Weights of a small GPT-style language model, trained from scratch on English Wikipedia: rotary positions.
MLP neurons of a small language model. Each row is named by its layer, matrix (gate and up: input weights) and neuron, and shows model dimensions 80-207. Each number is 500 + 25 x the weight over its row's rms, rounded and kept within 0 to 999. Numbers have three digits each. A neuron's up and down rows have the sign that makes its largest values positive.
After each neuron's rows, "fires after" lists the tokens most often just before its 100 highest values on Wikipedia text that the model never trained on.

L8.gate71:496536536523500565481483473521483494500483562449497446477498508496456494516528507503519524495464518489482490469487504514467478499534493495500493468496510512491521529446482475481483463453473484462491510493540533476464512495518502499487546549508512496501505448507522548484526535494478489516507454522496457520521538480483497480537435479465540506530492507506482517500497481509560480474511
L8.up71:496520521467484499471488531534489513478503472467500515507500533536534513506518490518512481506548493541481497523543500509492485502492474498521555446476484517532481486503503436497503540513566496488511463509462508482476502511510487452467451460492472461492481512541498494528484486496543498466514461500513559498486533496524504543506458527519494476524468550490496511442474498478526482485495
fires after: ".", "–", " Ol", " |"

L3.gate602:515534493501464480480527505524513469467540498483462513539502486524463492485523473510505512481481488484506487490478523576507542453503472526472514471516500492474520526503534525504509523486453525508517518496499501503443531471449500509464497467470516500482437502524508524510493502481475445469504520454545489499496434506530473496519509507478539485477507486485521498485490486472537522450522
L3.up602:504533473445488491521510417527523484530536490496477483557497466514488469490476521485493500505528517506496506492529509511517534510484472529492501487469509451518515488515487493531513490506484482526493536544499466496480476544494535528492488507468495474483477505449484505509496502485463493508496500473486498533568518520506495494482498477527473477522510504474527527534503505536496545492516
fires after: " (", " \"", "-"

L8.gate561:465484496467525511508510505528552522493542480474528474503478512510468521475504498505477491517499447528487547478507569501525555540526508520503498485477489416532528502526531518500514494514496489504497508505515518454489498483441512523488455511502523531497530544487515511506474508485459508542491466494499461495462488502531526463522504509461548489466505453456482521511489477494507481466527
L8.up561:494521497522520543488508518471507497462525490488547494525487499500498444480467525486479491494474490519482503496475514521483505501504477499559475519476492497436521520477508523521476484460520466482534493509553482457536518481496488497492473515479525512506480502502488498463471464528463543488545500497546483510508540521512519494501460510457524460501445485495488487514460521500452467481492
fires after: "-", "|", " a", " is", " yellow"

L8.gate67:472530539454515513484531512516504494478515497498505447488505481521514487514518478505518538502515498493473499491489479466557492489496540527504474532485542499530495505505520460507485542527491456497533475477481460509516501485487533521503456480514474511504494441506487459534512550491461508489507495496454511470516484487503476494493491506471481539511491496545491470526534512481506479509492
L8.up67:521516489512471516496521465525526503496481483506489564466487480496496509460520481494501533519479483496495512529478524529511504512486463467518490457475481514471499505539512512449483480530531515481512506501487514499499492521491487522498468554454458547524497517451476467494502488529486491502517495512495542486477471515492516508468506487537438511547490497472496488535475465489506523517480
fires after: " =", " is", " was", "ed", " recognized", ")"

L3.gate268:478520493487479472431528496498493470536515519531469494524522488469489483516522471481455504495528519473509523526546467482463519469473536498490515453485476498478554509501507502491501529505479480416496511542545490474482506504536499495498505514482533523490476494497525523502513454488492451510490496511523510536502459492503488528501491489475491513470524522524491524482459547457539508517495
L3.up268:564550544512524482479490482498508431541494493522514481567470438458532489488545468493520485503528520494492522456518507505509514526516495510489461523482446501522518516491473520502490461475534511471537476485518490483496517462507466537495462513464490490483540471521514493513455486479522477535499503517505520569532478490474506501491508447530535492510491552473511491488479550498483485492489
fires after: "'", " St", " Men", " women", "St", " p"

L4.gate124:500533514517517501494527477487499538497480495493488472519479505528527534531540513460557499495530451533501471512506482508460512498476487558562522486502519501478501500493533524461513454506451503501485474488517515509504492477490504482540516516537505481474499436484526509504517529481473479512480445471503484520493506524565470466508542531490485532453493502545483517505473511496495495506471
L4.up124:515494492464504532473534510502479488492492489511487468519478466461520485501524460477526501503512472467486477503494471504490498549481488505529515502502493454471503491492480505481499513479508504492483505489468492526493510518453500490471501557483526465492516483515494514511469515529522495456433474472496504493484516545551452492558539519505518515445503490563500497492474510510512535569505
fires after: " University", " =", " Di", " Republic", " Se", " recon"

L4.gate275:528488556476492496514523465503488500485529514536534471513484497484476476499515438503467526513485494467513485485533490513550518478542491537488510511512478501507475507507512476522509482513478507485503505544533487507478416470529510462437505513515519491498523460494483487560507499489472501510484493527493488479517526459520520470497528460487494517535518521493526497475453457499502490490466
L4.up275:503511475457480512513477515455485468454548498524521455497452518542490454474444481528488533521518482515484500511547506518533542557474468485472500501530473517502459455534504500518478499507452491482474465499538442466449434534497553513499523473488492557537527517515485514549517524523470516497490508524499481504487546482477517511519539488480494508501505496479500481489491482493514544488463
fires after: "\n", "|", "-", " over", " No"

L8.gate658:441507509470473446470485536540483465493490489523526506519473451522474466536483559474542485532529506516490519483499505494491530456532533471478504491471473472508516537439507488460532495508510510506454496546531501534505524549491513495514498480459503465473512486497513503517475520485520459515527525495484512529535510485502532445454489533487454478514486551511531474519508486464532491485496
L8.up658:479467543503483472462517511503490538502517494475482446478513490459528517488524452489514477498514437503515504499526506523482516465504516519524502520512458469487485504468550462502482515521528549509511496484505473495476476500496513484532540496523502508475473496500493494546459509490570509514516510455493496507511542485497475486477458476500523480504539509487482487486533505483537522458498
fires after: "–", ".", " Fr", " Boston", " Year", "Re"

L3.gate135:507537450494485520509532570496497488484466499504466465487450490476509498522478488464495530522490498531480487519524496477496513476532509465504537492509509491456481495464470467509462502484498517504466528519526461511519518481467488491520516470465522472581500437520486490491518528522535487509477480543501509487462458462467451509477537499541498473518531487463501508489477529477490499503480
L3.up135:469484511498528515480522512486533468563525496519472471461497506506526507495491486505523534482517497523521481477519481453517541483474472493537507512543524497492548482482498497507463483468507481483484501497484503539496495482474465539503534507464472457517523487446490459504507477517540497516519482507478531470481489496469461485499504505467494499482491497477473533494493496484519523460532
fires after: "°", "F", "″", "|"

L10.gate260:566470486486496511490544517499501537445489467526513479520464497475486444483536497492484502483545490499451502506526460502479484479491473523515509517531503464508522514505501479516479498488470497481492512505566500499455488501518503491521537496485508479517523512530486462494544516515488495517553517502499542514470515514534485469511484529505468497482496499536487490494480513490506492518475
L10.up260:491491486487479497502503442499493487479555483528446488542499485444498506493470501500500474500552505464516513480494509505507501484497528491532496531484504527488563498511472507497488489485519536490459480506547529517463480481512484529501492484481492507511523496484490488518515479488467479544499449460530498511514432508472481453539480512472498524485480506489512538456523480506495474470508
fires after: "-", "\n", "|", " |"

L10.gate528:451494482502509538544498522464505519522490474520458486489441495490480464545477521454514462472486531487508509501498491533465478484459521504439501455477474461474572497494537485517543461484496497472502533506499513491523511504486510499477505494501470512521504483484508512471499502475505509462501489466510525550452490508495474510487506511447505497458479533516493488538510510480462501551543
L10.up528:537492514476547485472492489522540485499464457491486526510480485506518501496491548508532506501485516486539505499510492514503549506478490493527479549501465499514511466489484455506505511497473512493493477484492517531459537492489545543464450501458496475476523507457506451491480504469473485511535492520486523482530523482523492532523503488564476471507477499523490503495519487546531478482510
fires after: "|", "-"

L4.gate462:486509504509535462483470531472450544504508496491482528530466494449496513552481518503512517481523461456490456465497520495468519487512510489517502511497504491496496544531485507506536509496516483455514482472476532482530506514462482485545456505504533443499528461461473500463536518463501472455517510508481524504480503538484534513429567472500521508526521453523525449502445537505528490494516
L4.up462:512528494476501538504486492523461502551496511487483503512506542537478573480511513541508511500469475510473507478520556553521532474479530501481500527500502487468496537533496505504527514490476521536486474463505495501492522443495519485513503488489527482563524531523476445467495507508478490508503567471544510498500531490540476491458475505497503529494492491515511509505517522438510474462520
fires after: ".", "90"

L3.gate607:493492521490509555503494517518515499524526481496507468524532490465536455532513484507541489527504463474504528485520501514481492500555523473461479496509471493508515505494493508494539466486471523496513467501545491480503516555488517499483489488540470497513486519501492500493492485516509508481450486511542478525500510487503486496497491458488502524520532521479439497498537451528478483504519
L3.up607:488523509484524511495544510491537486490470500505517515492523550497487477474503528521447515506497452465498508491506425487488527503514511481467503535513474467528498496450474465452485493553502530548493482544471457526505513510498509541497482471457514494505470556482479539533515476507468495494468495522512488534500485506381486465517516516493489467486448490480500500535490508497513527493508
fires after: " (", "-", " \"", ".", " dis"

L10.gate90:510461512497499514475525459502491468499528461529513540502470496527497524455515503500508506523504502493513485436473480507518530479506458518463462514477483501462550527503507516445507521464451516509519498454479485510489499483489535532477499508465517474487508515512493493508517504504496511473447489448505509481550505520469466483465510499555492479526440499517508494498537473516521480472524
L10.up90:496491515488483528493493471485509475493531499494529502490466475516513525515538519459472500497488438513496456512508519532479469469524499520536514536466555467496531507453512487496522503461470462492496508518528484546496511487489523460465509495487485542516485450513547553529497548522497466483489535469480489502515511554517489508481492501501487489506491553501476499467531541506468526524488
fires after: "\n", " —", "=", " (", " play", " /"

L9.gate85:464513500509502467537490512483515507536526525463471502524497518510481505512476466514500534472451489509479475468549508541535527502464470535480479510500526502493479464452484498510483469483487506490511519472503485506480504510490549524521461479496495499500488542486494480486548471478519471468509484518501530494493503462488481519507514499501511519472451495503512522515483498547518487507504
L9.up85:525488530494483517508447498463476494465515487535563480495493524505491500535491546482479486509505538534526489470522519517477544515531482519503496515549510500504541479528484530492503516469495504488547560499459503498477488509546492481479507511493488520516481532529491526521528457460535492488468529483470425488497491491532494511549484495512480529455466499513467539488474528491570470506513
fires after: "\n", "|", "–", " March", " October", " November"

L4.gate328:443538497513513483484495475459516513489492523455433506524524470486466532493496514520546495497471500520537512531476533501513485477526557491520504500539521509509487500479471489529485537488523476517527500444528515501494466515539510478510529511514486501493523489484517539485527499496493494514554492490467544487476517521482487483475495539506545493484507523498520497499485509464520509506516
L4.up328:510512538523481484507505459470498571472486481479475499539548532515506507483490559490504504495502492488490525552519501501524474473531542487522503467508498495505519512483496453500520477483529490499504477480501530504503502544536466484504519475506480479444511474524495500503501489524511514536503450489454548512500519525477502452446476542483539511525497496512527500460457476488509499480510
fires after: ".", " sl"

L3.gate91:491525461473461481439506533542504461492507531501495510460478487445531493501488533522469503543476528488474497519515476499506508521499469512490458482491509529506501552480460496499559550525529545517527462480531495450491511495502533514529541487470513478496490499507502490492503479494511475466514453514482446498527518471471507504457512486444504491476505445549522528496503505514506505502499
L3.up91:488527496531472511452506490474503469506486519532520521489470478507506539539522499513468494532490502487500502502488517520554499517503445509481488502510484524480542513519465470511522536513464516523490503471550499514510528540482492513530540483464519448484484536480516472479502462489477470481524443488516451478484525510482463475453522491482494488473492478541457541472527514495532518456491
fires after: "  ", ".", "\n", " he"

L9.gate452:504492442531490539487533494516474542498467485500515521479510507499470497487527520539495481448513525490488491505506497505481498457503523495493519497506527503527483487477500453557507527510440528467505554460506503493456491501546499500538520509522496526461469491491572499482494473512451498487494523481505477502522489499493477529484500460517516496537502540534490483520491482527467488508487
L9.up452:532478515536506550481493531539572498470486563475504469478453507512493449517511499500488463514502514517486524528460506482500506503468500497465487476476506546501484522482549507502534498460495491499524505491532510556445501487522496480485503496535544545500501499497493496496495475502463517452529499489538449450527542531524479495502503547499503492533499526458486505511516512529502467509542
fires after: "=", "Rec", "Early"

L3.gate346:497499492528531512506522501542507503478527508495492503508492435503512459493531530491480503557506534500494488557505423469509519500489517528515481512513525532528540516501476463532524485504509533520532493472523514509505516503505527523476488470487473515485456486537490493492501497489489486493527512509528544484544495482518467554476497475466492524479470516532489512468445498519503464515493
L3.up346:511471519461494517474537527491500508483537471504506497486499478525462519454494501462535471533449510482466469577470497498511545512517521528533462459498511548535504515489494480530539500498504465526523502478524522491478493490506479481497524459494511506545488494461486498548495508523477496470481481500453508506516525483518518503511541499471493463445467501545498515485462491549511499480502
fires after: "-", " \"", "bl", "rit"

L3.gate385:498481482544540449510503485483545489554541484485467538506516460500505520484494493508500507514460520506502466499477465486485502485462455490553503493515514527535505503512499493483493481490505488510481510484535460502507518447473435504528473511502518472509492453497552499488497497500498514527476497476495514484547480524464505517460553500511467508496498533461542521508486517507505508530491
L3.up385:452463495510537498510522497491512514492537557502484505496502530506526510515515537493503508480523476499460514499560512481529500456465501499508509496507494505507453471527467503531497473503519441494544492468496481491504547475513508481474474534490469494554481471481501441508486494497489465456498536520525474526469506482518506472473494547504537467503518564518478501496500510531475449491489
fires after: ".", " (", "\n\n", " Th"

L8.gate433:506522514557546492476464482480459515504494543484520545456466541490518518520496544491487526521525476512554468506474502490538471474499519487503478463465490533501491507490483505517519511544484569464474505520511510456505513514480490519523497449469515491500496537486502510475513493459465495514479471472520433525508537523520504490494516468530533460533524487535482531541506539484510527487480
L8.up433:500510503482454479507526461520469499460515484453459505501491500503526492525479534471510534572508525495487514496472483486448535470516477499524463536503530513532531495522498506485479491485498484491547507483523500455517489473477495505476495489475545478537533514517428500490505453483501512509499493486532576517501512490525474524492474504459489458508514518568477487517520522507518525491526
fires after: " |", ".", " Candidate"

L9.gate171:506521482515482451478484459496515517492463500485509526497500484544483529498500500490479504516467481451496526477518463501522540505504512493472480442468534510473509540481521475498454489507510502525509523489527540506514499490489542473494560493516494523465475584504492477516489519497478489528490522497560511515517467512528483487493473500501517496491507471482486536490538508519515462497531
L9.up171:483477506485533500542499519470486491505519538545482507513526489523505531473431523543486523523455527522488528512540476468490534513486494526517489465432515493523533485503539518533479536498503467493531515498526487497537520528515441477511510459461534463489514516513514452527476503463536460512535496466507507502509464508501482465489464499434494499526505526510489465501538494534495486546457
fires after: " |", "%", "  ", " —"

L10.gate377:537483523472471464482498518514486443489548549492512461504515512477499498524517512508504471468519487507503481471494485459499498483475483522543486488503526485458507470482460505495458574460512460495496547510534523506516523473515501504500473493493480523509502523472506531500516443457491488488476478503437508502513468511464526532478503467477489527484525491467496502553493518506483472523519
L10.up377:524516488503501485468513488498590449496535495523482563507507493512497456462511532505541506474481474528487510481477495499479490469515486523505553496458493480539528485461519498458505507535523511451494497533475489475491482453487543537530539505516496502463511519514459484471513498477489523499511522501498537504451493497504544518485514536507507480519495449503491448479516475540525542528518
fires after: " in", " (", ",", " In", " from", " to"

L7.gate436:483507530507482529485508519517501497527553498478492484498520509496515527477522530491505449511516507504532485494459502475509465488479479488517477547485498493497498504492502543499457477467538546505513537467515511516509474519503498479490462529495484419536507500490534468513533508485523462558474487476478539512491503485519477514523506518506489478533452528456500455492468534483543516490499
L7.up436:494491464501511569543538549485458505498476505486524508522545506527475496471475508492463473522469526524513486467507511505502534487489465462488512471514505513495521503460478455499518513511513532496513482513520517446486494534525498468447500501484502528500520501481492507512505479543512482522524512518515500523473466505533497507496498481488475518494493507557501448523444473540475485472478
fires after: "=", " ="

L3.gate651:533485468510493503490498464500527493518514508508489488511502518502521491473499505462522489515479528522511496535461529483467511508462499510481497535520499442476509513550516522497515475536540469516527510497438495498497486546505439546488515515483477520508457522469478516456441520495509504497486542488503487503513475436558520436483508515492506518530548475510459473478482481471523505463547
L3.up651:538473480490534544480492498530505460494515484495478496502517507483535482497495470452501510524509529451497446518490522530473537538449504506495493523525522445486474495520497506520552491501492471472524504479460522492487536529534507504543510485519480515507481533455474492493444488515475495485498495490536507509539468504527488509523530501516495469569519455470511515512521487472470499463556
fires after: " (", " \"", "—"

L4.gate322:486547462529529509510501511485531530518586472503458474498465464507465500525493550552481508478520451442468529502522504457463529535520501515511483494460484492468460527446510515535543476491540503514528501493504484549486532509557508506475507498429513501474505542485522472531532511497503510525511486515492498497505473502489506527474517473479488507498514561500507489503486483522543517515521
L4.up322:487514471479522519459498486493531514514559455501447467467465495508489499528494491504523506474519525482526547533532492495478531514545494481491508468508464505445463490470457517550496499478502515480561468495472490524513522465530514526503516495475490507472488538529530465486487512495523507533499470515480486508495467476550455510456531461519457530541491538544464530530460497466493533484543
fires after: " =", " All", " women", " Men", "'", " comp"

L8.gate652:497512489540473470520489472487512474544479512487477499488538489501503500488489510521476511470485511488529509496494502497490464482529554522492510524502516514487462490496496445540472478476513479485493537557523495495513523519463537469516510502514516527510524492527544450487506502495450479481455517501536496493480496452527541444503525513553481485540486498497522484514508490527498446524511
L8.up652:480500515517524511510505512472463530482487567498506478514492465477498497507486484510502523533471490520541528549547494570475453503520462477500487484514507513487480508507474528520513499555504501479489550539480488520505543497524491478468502479452494523487530476504486475503513471468517505505532521504524519488501495516521486529470511467543507515533506529486466497488484522499495545524517
fires after: " U", " N", "N", "S", " f", " F"

L4.gate271:484511527525547493463480450494486511461542499481475522524468490479538535505496511476504511511489449467517522521502507476493503478533525490476481496525556512483522470500492517535501513541499506499503510446508485473555510527542464477526493502475473490538513520514479480477476483477505545516496522517479501480501473479491507532505504541510517520480455544556457474526504508515521493498491
L4.up271:494512501504510485536521447486522507494519523481495493533513527478519532474511549523446510517454498498513495480525505505512517470506521556521522553506515550496516477520500485518506559483542495495524492462574486555506507502503540474490477535521520510494495485512493452536505466521498478529499499504509523502491480516448496495490512498529509491474525526454474508520537530476515492474531
fires after: "."

L10.gate198:528485528521495539463562502541502494475520509475459479493560510535503491509530503546523486510516462518531521484499502483505503541521533516499471509516524553502514502505533510500495510469479518501527463459480529490472501514469506485511490496493505520489500481530478518542509513512493501496521471497514478478450503497549507457495482518532513468503503494501477488536527490520500477488485
L10.up198:487450492538460518477485452531489505484492483536499483542486534486467509531503486497482536457489516496505458520492509497496507528545535490484499499499475481476538510509524541491529559510519526566493501511487507476509518454527515527531466453516521498494485491480504473525515462505473500489543501549521533478477505537535503522457521540478518470520510500462527523510515488474464479456544
fires after: "|", "\n", " |", " t"

L8.gate29:508535505562432513504487468492461543493518471473516500526499546523491458460497533509461478494454501535506513477464466464480510491510504541513510511545516526493498472490513444478506471479513468472501481529490519483506492485505473491497535532522490468530527552542464484515518489488506542500498507521502503484512509495497541488470484491501488534480524480467471502508492466488515503494520
L8.up29:484520514523481510507480547532513493474483470484500545504493541501508487465512526489518512503518490484518444506513503503500513513492515546504475488522554498515479536532513508518469535438516483492515470486531489499501511532538451498496486469534508509453462546487495499479525504493543494511448511473501517489532521505513498509513523496489511494440443488529532529483465484484507537521505
fires after: "|", "\n", " Sh", "ho"

L7.gate179:485513519491489454451472506471507520510482499494496479513511551542510501495490510474479488522518519497486486449478520525520479450491483549505514491483512489499454499508532508471483453518502470494488542510539513529468498503497516493497553506487482499495531511487483453481515497490535476484453489461496496496478506527510504473480504503476530528484453448490518489472487475528479476505498
L7.up179:510502519530513516462500488495539521527500513550521548533484484513529509500515529474498488505532534496503512488508522478542508499485506514453484515502506476513533527469473521505536439528485524475472504508519508513501540529503512499438559566526482476529514468481504505530519468520523498533492510485510481524505544519536485445506507490529497499487531487478499484494508540528501492487505
fires after: "=", ",", " ="

L4.gate39:463437558497517460492479493493513498532485588479479515507500488503487496487524491507518478516502510475522483500459453515489502463514509552486503511540495473488480521493537471513487515503516485491491496502514464516489514500498505464477536553467483510494540501472503465477495494468489491488453507527487515466531517481556502523476503472483516469449505456533548489492496483489482452493496
L4.up39:459491475478507478465486538524473466517527527452459515511530442470494510482544490545477502531474523502511508505457526527509524506533477548487511513499469493498489548501492473502495564506476475491484520464518527507462483481514478483486504515510524512526510506526510495499493506513515509474469497512482505483491508519520525522513505511496490491494506506530532465503507501510480455505467
fires after: "–", " and", " to", " until", " April", ","

L3.gate253:476501519568492517483520487530549485483513476535491490501456516501488521495481520522488500513455495483498518501507507482484510526551522488524512513487569509462498489499496491517486459504498484504502472515484526526478511504468495506515442480550476502531514467470550475505492522490498454511439523514535466524490499500498493490496483522569466492500482490487513466490509499511458484516552
L3.up253:490511532517489531492525493489551512508518473529488513474489481489490508541467545522492497499461487487518514496548527500512544552553510503484516510473550491489519501525488513517506462509509492480487481497492520537462493483488522525518443473544518500526506462482558467516497516524505440539466504502534436523470486469476486500494481539554499496495473496490508476493479513516479472498537
fires after: ")", "\n", " F", " Se", "N", " N"

L4.gate613:525496513511501540477541518530534524501518483480531533506470520490510456490502518529504487473514501502511472502538501437523532489504487484506484487474498503490506510526496473459521485520456500471486488517513501511492482544526500514505506469490493502520499497507509536497521522481453486481534488497456508479504517529523491488525495475574520493482501534517491467489484483482467476523474
L4.up613:486493498527518538508515505506531518483495506499560504485513485492530446498500500516484505508482544507542492488492551451508512507502558510508525510502474450484549504520504464495534533498476524487475481511465489526463469496522488499463471529464476507542465488491507505508493477489448513522496526491541490497534478492529517485492504496508537487461542515470497450502530495481495522469498
fires after: "-", " (", "=", " \"", "p"

L8.gate494:492514538496519514478556527508537512532521445515518498506489467496481526533471495481507486470509490481466479433519512527506499483570498539482474486480495486511472491503515513480482523503525484517492501513487494541501482497499443519462484506528496456493493541548467475458518502518502506479521510505516467418511500490493540471467510478522499479446490522502466453446493476513536449517477
L8.up494:517464501479477493479486510477499501490511526524488488502521500509485507512475569510461536509506481472487560507486526494498519459486519521495528477491525473500493497556528457538516490460504544528530491512483557509493524531481513489481523505526495504517497532518497494491504508478549513466442548542503445479505537491482461449525511472521480522483497498524522518531470472502534524501550
fires after: ")", " 2019"

L10.gate277:476539556505445524520484521515490516513531520510560517507536512560507532498491467532485549493522493487526466469471494511545517466474484496493481511501529554485478515483547509518526531528489509510510493502533490491540505514502540453481465520483483498462491489523533481487478494527498473540470517482505513511472538486522511516509514510500509519528527466487468518501551472454515486517442
L10.up277:515532489536430505487481494464492474515548488489519490505483472545460531511511498525497497513462498461470502501479470510463487525511490504521500468502550487533494495494524503484477542459490492504497517556505524487514515518467496511492494481487502502477539456513484508489511495537441536564520525481472505514477527449532529517454522511538567544489512490482517541502482500486492469523462
fires after: " was", " is", ",", " dis", " became"

L9.gate237:504490484476490543531493535530516498449532469450498501529489507514517536499486493516489517493491489468485494487486545441498471511467461433554523478473492512500505477475467482532474488496454511551494494510521498545519489521528481468490511486455486506521502510474469454493520513515465511505511446494530541512489505483563488463525482470492502463457476477520490498487535487537503483513494
L9.up237:474497492477534491528496512516495472473472502495524534507519496509543493505486535528518480504473505518541548500474476483511543491513529477453503544493544476464505528474488494527532514492488487499506481497489491496468497503457498531463500445523524511484471512517502504484495505508495498487495525538558518488457566504506474510479491515495486473495535509545538490535504557536485487465474
fires after: " |", "|"

L8.gate13:522504533507506542499509511496556489492476532466517497507561490470532483524457523503558480437459535509503487518535460486512515509523532455479523518493494525499540479492544505531560533484445482503419487509535508456511495524522475519508505437510523495483526479465491501498479530506490498457480549521495478530507512522522492488519453503509504475526532530509506486500511521478480478505517
L8.up13:469499485515502507530499520503471501468460485494496500512529488538518463525510509513472507521501518475481463469506429448537557486491546474575519536498523502494500500507536501479532520542477516476503529526502486545504478466501509466511499540509506503495434535488471502489443487482472483477481496511528487522466531478515493527520516528528510499514512471510512514479520483491527482484484
fires after: "-"

L3.gate397:538509485504485456483514520475504481519497508446509477479519504512468491483452536548510484500434456527491500519507454474505481494516538503486471480453506509436493476517501456456465495479491551520486495487486503520500485479528536463493481548499507523486519508486469493486527538470511513496526493529472464463503536512483510499554482466514523513498495450501470466501482478560538489485543
L3.up397:456496507498510456496484489518484477505500507487500492528518512502442517528482482528539493513537494486523506540533503503477493512530454507489498484489496514504513480485501473466521489534528532514477500514504551504489533474513501526499520566507482468505509513547478484517513494493488505531517441496540455427547498547494474505491475501529557511486526472511446464519467517514506525513474
fires after: "  ", " prom"

L3.gate619:507463518511491506508493465451510492453541512488465507487467484536484481477511486506479510513527489523495531481459484496511497491460478499468462512518517458476480487498519479517476507468533483489535481488483488523464460447498462478472538489521503486501491517516495546493494534508462514523522497511504538522538523489511490499487487453485482485515452523537465523504509514491502547486551
L3.up619:469538502516467521476478496455505487490482477432519478484499509507512519504537512474515500493486552515485467527478490477455488471510493536518482499480482438508498480464552534492558508505531477478466532514455481495525497498514545507507549522525528500543525506520512503484512507510507489476516501508518494527494461508510511534495504485444540457541517492516544510498489448473525502518536
fires after: "=", "\n\n"

L9.gate169:481536511461515492500479517513521491508510474495518538470513486472470549477487472510480540520503499539534483505470481456508503484498486525499512526474538505500495509483494523466493524498514514486485501486498520517514475479514484537475511483530490469465510468501474492451458508455527534470489493497525448497506445507507549500523504472511489496545529506487534494485492459530513500482494
L9.up169:488514528497525505514515476484478468497459489478522554473495530502510569512495472532535531550457504489517457496473495489508486467528527505567558486478512517523475484517478485509508508514514516488502503474440481568500530466498487521522520479502461473464541461491497508503463443466503489524500484518475491505509443503514527471551476501513547506496469523523502518507531491539485496508482
fires after: "  ", " votes", " Total", " Turnout", " average", "W"

L4.gate560:453519540475488473526519527525491510516508551539463482488469547473498479507554484464507501517510477461517512464508530455478509530547487490499555493495453528470498513501503475531551488515510501473513525496502540520517491510496507467460507484521529489489442520514495511443535496531488505526467452495521513535549469466509476474519502463496505498474493521470501498455579519540528518493509
L4.up560:511482460508503454529507509504468476492513489479488476511529487522513476495488502482502558491510537529477498483497474493562503546480528488508449501491504512525504463493521510496521515519496506518490506500479501495472525484483494496526493470528512484508513535542456517502451510468459484505533512533475480515469567524507484523520508511486531459494492515423497547494513502486485468476495
fires after: "-", " photo", " (", "g", " or"

L4.gate335:485484504525503474469493511471511499444434507496498506494462539521479491467532498434490505526495464509470516485477526445513498482510514528518486470487521500523477497494506501501515476514496530479482472482514528507515463553532491506437554503514470491468550480466508454506496553499487470483518488490530456511511446502514531492526508490518506484487512518512477483498455489493523528505536
L4.up335:481480495547520503449461477484493463477448465501530575531481518504495477512517498459508473536547476490474497480483554471473554476538525535498517479488488482524495520507504534485513504510519510514493509533487513524479523470523460471498533499481460518553548432530527466456495521549484470546549517485543467494482492485522522474476525491469513505464538522515481513479484475488519518518511
fires after: "=", "A", "N", " Bal", "E", " Ba"

L7.gate616:547484453493467522520495549486528497510483531492528469469505454517463484507497481495525524530508445507494518477539472478519536519516509472500495511486482491484538487518503487495490533506529534466475508476503539510494511489497471507499488514465536493480509515482498544497520500497505479471546487548516498461470470518517528459535493522477512523486564534501514492496517522492497501483501
L7.up616:538470464496528507492491536464499528484559499501452484459509536459488510512506494509484469522542490530518494512478489505527509536476527521526493483521535503499512493475514511503497510515501499534490443461509527494545514455540498525542480505481520518527477489476472486463504487494461501525493550525524470481463498453529502525535515538518495478513505504492475474503469507465474446496476
fires after: "|", " |", "18"

L4.gate444:474552493476531504545517483528490517497563473489485451503502510478492492482508547529479516494446525472466495508490515546462509505521489484532455505497533488515510474480515455490494473498540515495506501505527506479503528505497489473512476490520527518496523497492495496466526522543516519501526500478446496455524491481468513476517515525526534488467506502478528469516537520489472507488513
L4.up444:492511491486500457558502474497518559483533459479484499508528518467498501499532515513493504505461527485452481494517521476493524497538533518566519503460531489518513486474513467487491494517520526461506485503540481485516519474482472490514433515464512505518452495515492522486531496557506531489510562476486487458548479482464481508563501500528525488458535530509498482511509519504521488500501
fires after: " |", ";", "0", "3", "4"